config = dict(
    head_dim=128,
    intermediate_size=704,
    norm_place='pre',
    norm_eps=1e-06,
    positions='learned',
    init_std_o=0.00912,
    init_std_down=0.0055,
    max_grad_norm=2.0,
    schedule='wsd',
    decay_shape='sqrt',
    max_seq_len=256,
)
MLP neurons of a small language model. Each row is named by its layer, matrix (gate and up: input weights) and neuron, and shows model dimensions 160-223. Each number is 200 + 40 x the weight over its row's rms, rounded and kept within 0 to 999. A neuron's up and down rows have the sign that makes its largest values positive.
After each neuron's rows, "fires on" lists the tokens most often at its 100 highest values on Wikipedia text that the model never trained on. A number after a token or word is its count.

L9.gate659,241,137,243,164,185,145,220,213,225,193,198,177,219,221,199,178,145,170,199,124,252,232,211,229,185,199,202,186,221,135,254,196,168,225,186,185,181,225,167,210,211,192,188,262,164,248,246,191,279,224,193,220,212,238,198,208,210,168,253,195,237,249,207,172
L9.up659,184,200,224,189,156,201,214,189,261,159,202,214,229,253,212,125,106,203,222,215,241,243,209,213,217,212,220,266,217,169,261,236,169,184,177,234,214,245,166,201,258,179,234,201,227,237,178,230,234,235,206,214,229,206,290,156,219,243,226,271,237,249,189,203
fires on: "\n" 67, "–" 9

L7.gate198,204,167,230,158,264,245,268,160,214,221,263,161,173,157,196,222,188,291,181,173,241,226,223,230,157,240,208,223,217,240,204,220,145,206,169,232,196,290,240,82,218,117,199,231,157,240,194,173,204,185,150,170,205,148,222,161,196,185,119,200,243,217,222,271
L7.up198,219,165,148,242,245,156,217,176,219,160,148,204,126,218,170,188,170,227,170,167,243,266,204,181,269,251,221,245,200,168,210,189,224,211,282,156,229,197,193,210,192,203,257,255,143,177,201,179,206,219,168,208,194,228,203,196,197,218,213,199,195,130,228,164
fires on: "." 26, " re" 18, "re" 11, " " 11, " H" 8, "-" 6

L8.gate164,185,189,178,264,246,282,200,159,203,209,173,254,226,180,94,182,231,163,193,215,195,183,207,235,207,203,207,186,206,192,178,182,178,166,251,183,177,212,239,204,241,211,154,188,246,175,184,279,154,238,204,189,278,256,164,84,195,237,189,154,215,173,252,159
L8.up164,182,231,161,158,199,253,210,187,156,196,166,179,168,119,173,153,243,128,186,260,256,217,259,223,218,226,193,157,171,180,218,192,132,243,188,197,184,178,240,172,207,214,181,231,202,201,162,245,192,142,254,223,281,279,141,202,140,190,218,165,180,145,207,226
fires on: "," 54, ":" 17, "-" 8, " based" 5

L4.gate76,226,211,243,128,154,230,215,265,178,225,190,224,184,231,175,273,155,182,191,161,214,148,207,247,260,224,171,216,168,226,242,177,170,188,182,194,123,219,259,174,199,159,190,173,224,151,259,253,265,182,195,219,104,216,200,202,183,123,213,151,206,260,281,198
L4.up76,161,169,215,150,152,186,261,207,176,189,135,246,157,187,163,228,230,165,191,253,223,205,242,259,243,261,180,179,162,198,169,178,178,243,248,169,189,207,222,174,226,224,234,226,195,183,263,235,175,209,207,244,141,213,172,224,202,200,191,204,171,180,148,228
fires on: ";" 20, "," 19, "\"," 17, ")," 15, " (" 12, "\"" 7

L2.gate67,244,230,204,218,244,198,207,148,225,224,240,219,229,261,203,191,203,201,146,196,170,259,195,132,87,214,216,234,189,153,125,193,252,209,200,134,220,205,228,199,216,200,220,208,202,225,247,151,157,111,192,126,200,214,200,236,168,230,170,144,186,161,164,188
L2.up67,187,161,186,250,200,172,158,196,286,163,262,125,207,282,210,121,200,174,200,206,201,250,148,206,164,204,246,187,195,133,168,246,237,171,160,166,180,193,192,179,226,216,242,156,146,224,251,122,146,217,186,200,209,200,213,232,156,208,201,128,220,167,215,191
fires on: "---|---|---|---|" 26, " |" 26, " known" 7, "Billboard" 5

L4.gate30,200,165,147,200,204,221,169,187,95,209,180,154,200,164,198,197,166,205,212,164,263,183,186,179,206,210,183,235,193,224,169,186,168,163,180,224,210,248,254,136,197,130,180,218,249,235,186,164,147,227,155,166,242,176,268,197,175,196,203,166,204,195,273,278
L4.up30,203,247,215,156,219,244,203,162,219,168,182,242,234,208,195,119,223,189,180,148,229,238,149,194,264,149,180,259,178,189,233,192,180,149,201,163,213,186,181,132,138,197,215,210,220,126,269,214,218,254,212,184,262,218,158,122,204,194,278,145,198,148,187,237
fires on: "\n" 21, " un" 19, "." 13, "He" 13, "-" 6, "It" 6

L8.gate182,224,199,155,206,131,122,220,256,277,176,234,205,209,254,158,154,140,241,273,240,252,269,135,228,214,178,163,175,167,180,225,140,170,263,229,193,218,279,224,234,162,212,224,174,250,121,139,191,270,201,170,221,203,313,219,210,240,166,173,174,168,188,205,149
L8.up182,189,219,217,181,196,211,203,242,244,172,208,131,150,179,139,211,188,200,282,262,222,176,163,250,222,97,191,197,233,151,189,238,231,129,208,253,205,205,169,194,158,211,256,234,277,190,179,242,245,274,215,146,201,192,271,180,132,229,207,220,298,211,158,266
fires on: "\n" 57, "vo" 6, " of" 6, " co" 5

L7.gate486,285,169,280,224,146,193,217,236,240,226,231,106,277,130,205,246,207,205,201,227,163,163,189,255,233,182,232,181,143,244,201,248,223,142,192,210,147,179,164,211,178,149,168,173,207,169,219,142,226,215,233,233,228,204,197,207,120,159,227,227,235,155,156,224
L7.up486,204,152,167,211,205,199,115,196,257,221,240,210,178,198,204,229,256,156,208,181,192,235,244,162,209,263,258,207,197,199,172,186,129,224,195,186,170,183,297,173,255,235,172,242,147,241,262,242,176,180,197,254,198,263,152,159,179,201,182,169,268,224,233,201
fires on: "0" 37, "3" 13, "4" 10, "5" 9, "1" 9

L7.gate24,238,179,221,226,175,180,284,168,165,227,106,188,154,225,205,226,216,199,242,200,267,193,200,169,242,194,118,199,220,204,160,230,238,169,154,217,236,161,210,150,206,217,283,249,212,316,250,242,168,144,186,188,161,196,227,212,195,141,258,206,205,196,198,223
L7.up24,198,222,156,205,185,196,178,292,208,266,163,246,203,199,156,203,183,224,233,261,151,232,194,158,221,199,202,153,257,239,235,234,180,116,176,189,253,158,204,150,228,221,175,162,174,182,198,258,264,173,207,181,194,184,214,209,233,149,252,254,165,265,235,155
fires on: " a" 47, "s" 29, " their" 5, "cre" 4

L8.gate493,282,129,179,257,295,258,212,161,193,200,134,209,223,170,198,186,173,193,184,235,146,191,134,219,152,264,189,181,133,150,250,218,260,161,217,209,183,117,203,190,184,202,279,216,207,228,161,206,197,185,221,303,186,190,189,162,208,250,114,241,198,235,244,242
L8.up493,227,207,135,185,191,305,221,249,183,157,139,159,220,210,234,241,178,207,174,213,195,170,134,216,170,223,199,225,127,126,147,251,222,187,121,200,132,107,140,279,146,275,189,216,236,158,187,184,193,176,123,196,228,221,186,185,286,176,203,200,204,186,205,252
fires on: "9" 42, "1" 36, "8" 6, "7" 5

L8.gate498,238,128,200,222,211,177,187,196,239,151,234,203,189,196,202,230,271,203,259,206,183,147,178,217,202,169,134,171,201,230,183,240,244,206,128,214,222,238,116,194,224,174,127,222,171,235,198,268,184,269,184,153,237,147,241,273,145,125,219,213,214,174,183,208
L8.up498,189,225,167,196,96,156,203,154,193,196,175,200,186,170,204,234,176,176,227,245,191,187,217,198,162,184,202,171,278,239,213,193,127,268,194,166,151,180,148,194,184,228,190,164,256,275,213,227,138,156,129,200,277,213,151,175,245,151,214,172,260,227,177,203
fires on: "3" 12, "2" 10, "0" 10, "4" 9, " in" 9, ":" 8

L4.gate216,228,215,227,257,224,166,169,210,200,174,213,177,218,265,168,180,190,216,160,205,176,238,211,193,178,171,165,196,236,108,144,169,201,170,152,250,253,226,244,224,186,179,231,157,208,241,293,180,208,270,196,249,173,197,203,199,166,208,240,174,192,159,212,276
L4.up216,260,163,188,194,160,176,174,238,223,160,222,138,170,275,137,165,149,177,175,238,265,212,219,178,132,254,238,170,167,146,137,197,267,202,173,238,241,155,195,221,230,200,206,157,161,224,213,243,210,224,214,176,262,147,197,220,250,184,222,185,221,186,212,226
fires on: "\n" 73, " |" 24

L4.gate325,206,210,177,256,227,153,234,220,240,218,161,169,139,215,184,174,232,171,206,188,224,150,264,145,216,276,218,225,187,211,237,215,246,150,212,159,228,173,249,158,243,175,248,232,163,216,182,175,159,212,284,160,110,210,248,174,258,216,191,183,249,191,253,242
L4.up325,212,190,210,228,165,264,250,136,173,220,185,212,292,178,218,164,184,216,265,192,217,206,168,291,246,163,175,127,169,242,195,198,213,205,201,172,217,183,198,118,274,210,201,181,243,178,171,130,185,186,169,257,292,238,233,247,232,181,208,187,217,136,187,142
fires on: "2" 68, "9" 12, "4" 8

L9.gate130,270,141,202,179,125,230,154,202,131,210,234,208,194,171,221,244,211,175,185,189,199,243,212,187,183,190,191,175,177,111,213,190,179,223,206,187,180,202,149,214,184,160,231,209,282,161,233,212,136,144,199,279,212,271,216,159,276,199,123,205,187,201,180,223
L9.up130,199,130,213,174,139,170,199,213,222,159,212,185,221,157,253,164,260,198,166,204,288,199,188,233,147,166,203,255,191,214,201,218,169,204,162,240,245,282,177,229,250,173,252,212,174,243,249,180,232,252,207,188,264,190,185,130,209,154,229,281,278,196,165,173
fires on: "\n" 32, ")." 5, " US" 5, "part" 4, "present" 4, "n" 4

L9.gate548,228,158,164,189,164,154,189,195,202,174,197,228,208,171,210,210,206,218,159,168,149,189,190,160,137,181,152,189,165,196,194,178,274,251,142,101,209,170,222,191,253,217,196,177,245,198,102,200,170,165,135,175,166,219,254,165,228,144,200,181,126,254,217,184
L9.up548,199,129,189,159,119,131,192,207,118,163,230,170,201,195,226,275,224,225,194,169,184,109,187,161,159,174,139,184,180,220,193,216,247,247,165,136,225,150,166,174,210,268,184,208,235,202,93,211,167,160,160,164,206,203,248,183,261,175,217,183,188,226,158,232
fires on: " in" 33, " " 12, " from" 10, " on" 10, " April" 5, "2" 5

L9.gate314,187,258,220,164,213,230,173,193,273,162,149,180,228,249,148,251,179,217,207,165,209,120,218,201,124,253,140,197,197,244,185,186,240,55,148,158,224,181,172,221,172,220,197,218,262,271,196,186,181,159,210,206,243,146,228,203,149,234,271,208,136,200,262,279
L9.up314,179,196,210,195,176,264,231,214,174,258,212,215,250,174,199,209,157,244,212,186,191,130,142,178,194,192,154,206,225,228,240,199,154,158,202,104,161,187,228,186,183,216,186,189,198,176,161,282,224,166,168,238,250,185,158,166,233,207,206,242,212,244,171,223
fires on: " a" 74, "s" 12

L7.gate242,237,171,205,202,125,233,225,141,206,98,185,226,214,201,241,272,297,279,188,138,158,181,131,243,189,206,221,234,249,242,233,136,182,231,143,186,157,250,202,255,195,218,162,238,148,181,194,223,256,165,208,220,235,174,141,254,219,260,271,161,174,251,222,247
L7.up242,209,134,175,205,204,245,201,246,164,207,189,217,235,206,212,157,158,309,197,193,219,191,158,201,231,247,73,226,184,193,206,214,300,166,246,135,238,219,204,109,255,246,274,184,169,172,241,156,258,221,220,204,204,156,254,231,169,195,241,162,150,158,227,179
fires on: "en" 17, "s" 17, "in" 10, "em" 10, "ac" 9, "re" 7

L9.gate156,192,161,163,175,205,238,231,181,272,118,228,204,224,196,225,172,100,145,129,123,273,182,210,222,205,144,214,137,233,179,228,203,124,283,235,204,171,200,236,239,261,201,225,143,259,212,272,215,197,178,186,225,225,199,183,193,226,223,182,182,271,191,175,225
L9.up156,151,256,150,253,218,225,209,199,190,169,225,239,172,215,146,160,161,190,181,256,196,209,202,175,249,158,233,210,183,142,254,239,186,233,282,263,263,194,197,281,230,175,159,229,169,217,148,160,144,237,254,262,190,188,226,192,159,245,200,217,196,204,218,185
fires on: " Co" 30, " (" 25, "\n" 9, "Co" 7, " Re" 5

L9.gate150,217,129,240,220,177,179,114,205,161,193,207,193,178,185,210,219,182,183,188,185,210,267,221,276,201,186,245,166,177,173,196,174,202,208,291,171,137,242,155,192,258,208,219,156,181,172,261,238,199,205,215,251,222,202,190,241,148,233,214,253,259,186,236,221
L9.up150,194,302,177,263,206,194,203,228,231,175,262,200,241,232,166,197,196,135,152,219,104,190,214,138,195,187,213,169,154,176,245,195,253,155,243,188,294,252,231,217,322,274,211,201,248,139,234,241,256,210,203,169,228,262,193,187,197,150,231,219,216,232,202,200
fires on: " " 96

L9.gate57,161,159,220,203,214,180,175,187,271,139,254,189,147,246,186,247,224,134,245,263,169,196,247,161,217,202,247,227,217,239,201,261,215,177,191,230,202,176,207,165,237,188,209,192,151,174,191,285,213,203,214,195,213,194,169,195,267,197,212,168,268,239,203,201
L9.up57,175,260,199,233,189,213,198,246,172,241,165,179,235,249,173,146,177,251,169,213,208,229,221,164,238,233,241,187,156,172,209,252,253,230,134,227,245,265,211,197,190,228,246,181,186,224,218,219,292,191,189,193,179,267,204,172,205,105,217,224,233,259,174,98
fires on: " of" 26, "-" 10, " as" 9, "3" 5, " with" 5, " " 5

L8.gate215,223,205,173,264,227,208,186,190,174,174,162,189,208,188,221,197,186,204,195,226,200,129,137,122,220,286,214,170,200,215,167,231,164,177,125,195,166,177,185,135,219,190,273,223,206,224,195,119,153,221,172,280,157,263,181,84,271,211,249,190,190,145,231,246
L8.up215,214,178,211,207,159,210,221,206,203,205,164,173,287,235,258,143,207,219,206,144,210,200,185,182,197,196,154,226,169,228,227,281,254,188,211,180,163,213,197,194,206,205,224,176,162,238,178,186,196,282,180,202,285,182,222,194,232,186,238,219,255,234,242,143
fires on: "9" 92, "0" 5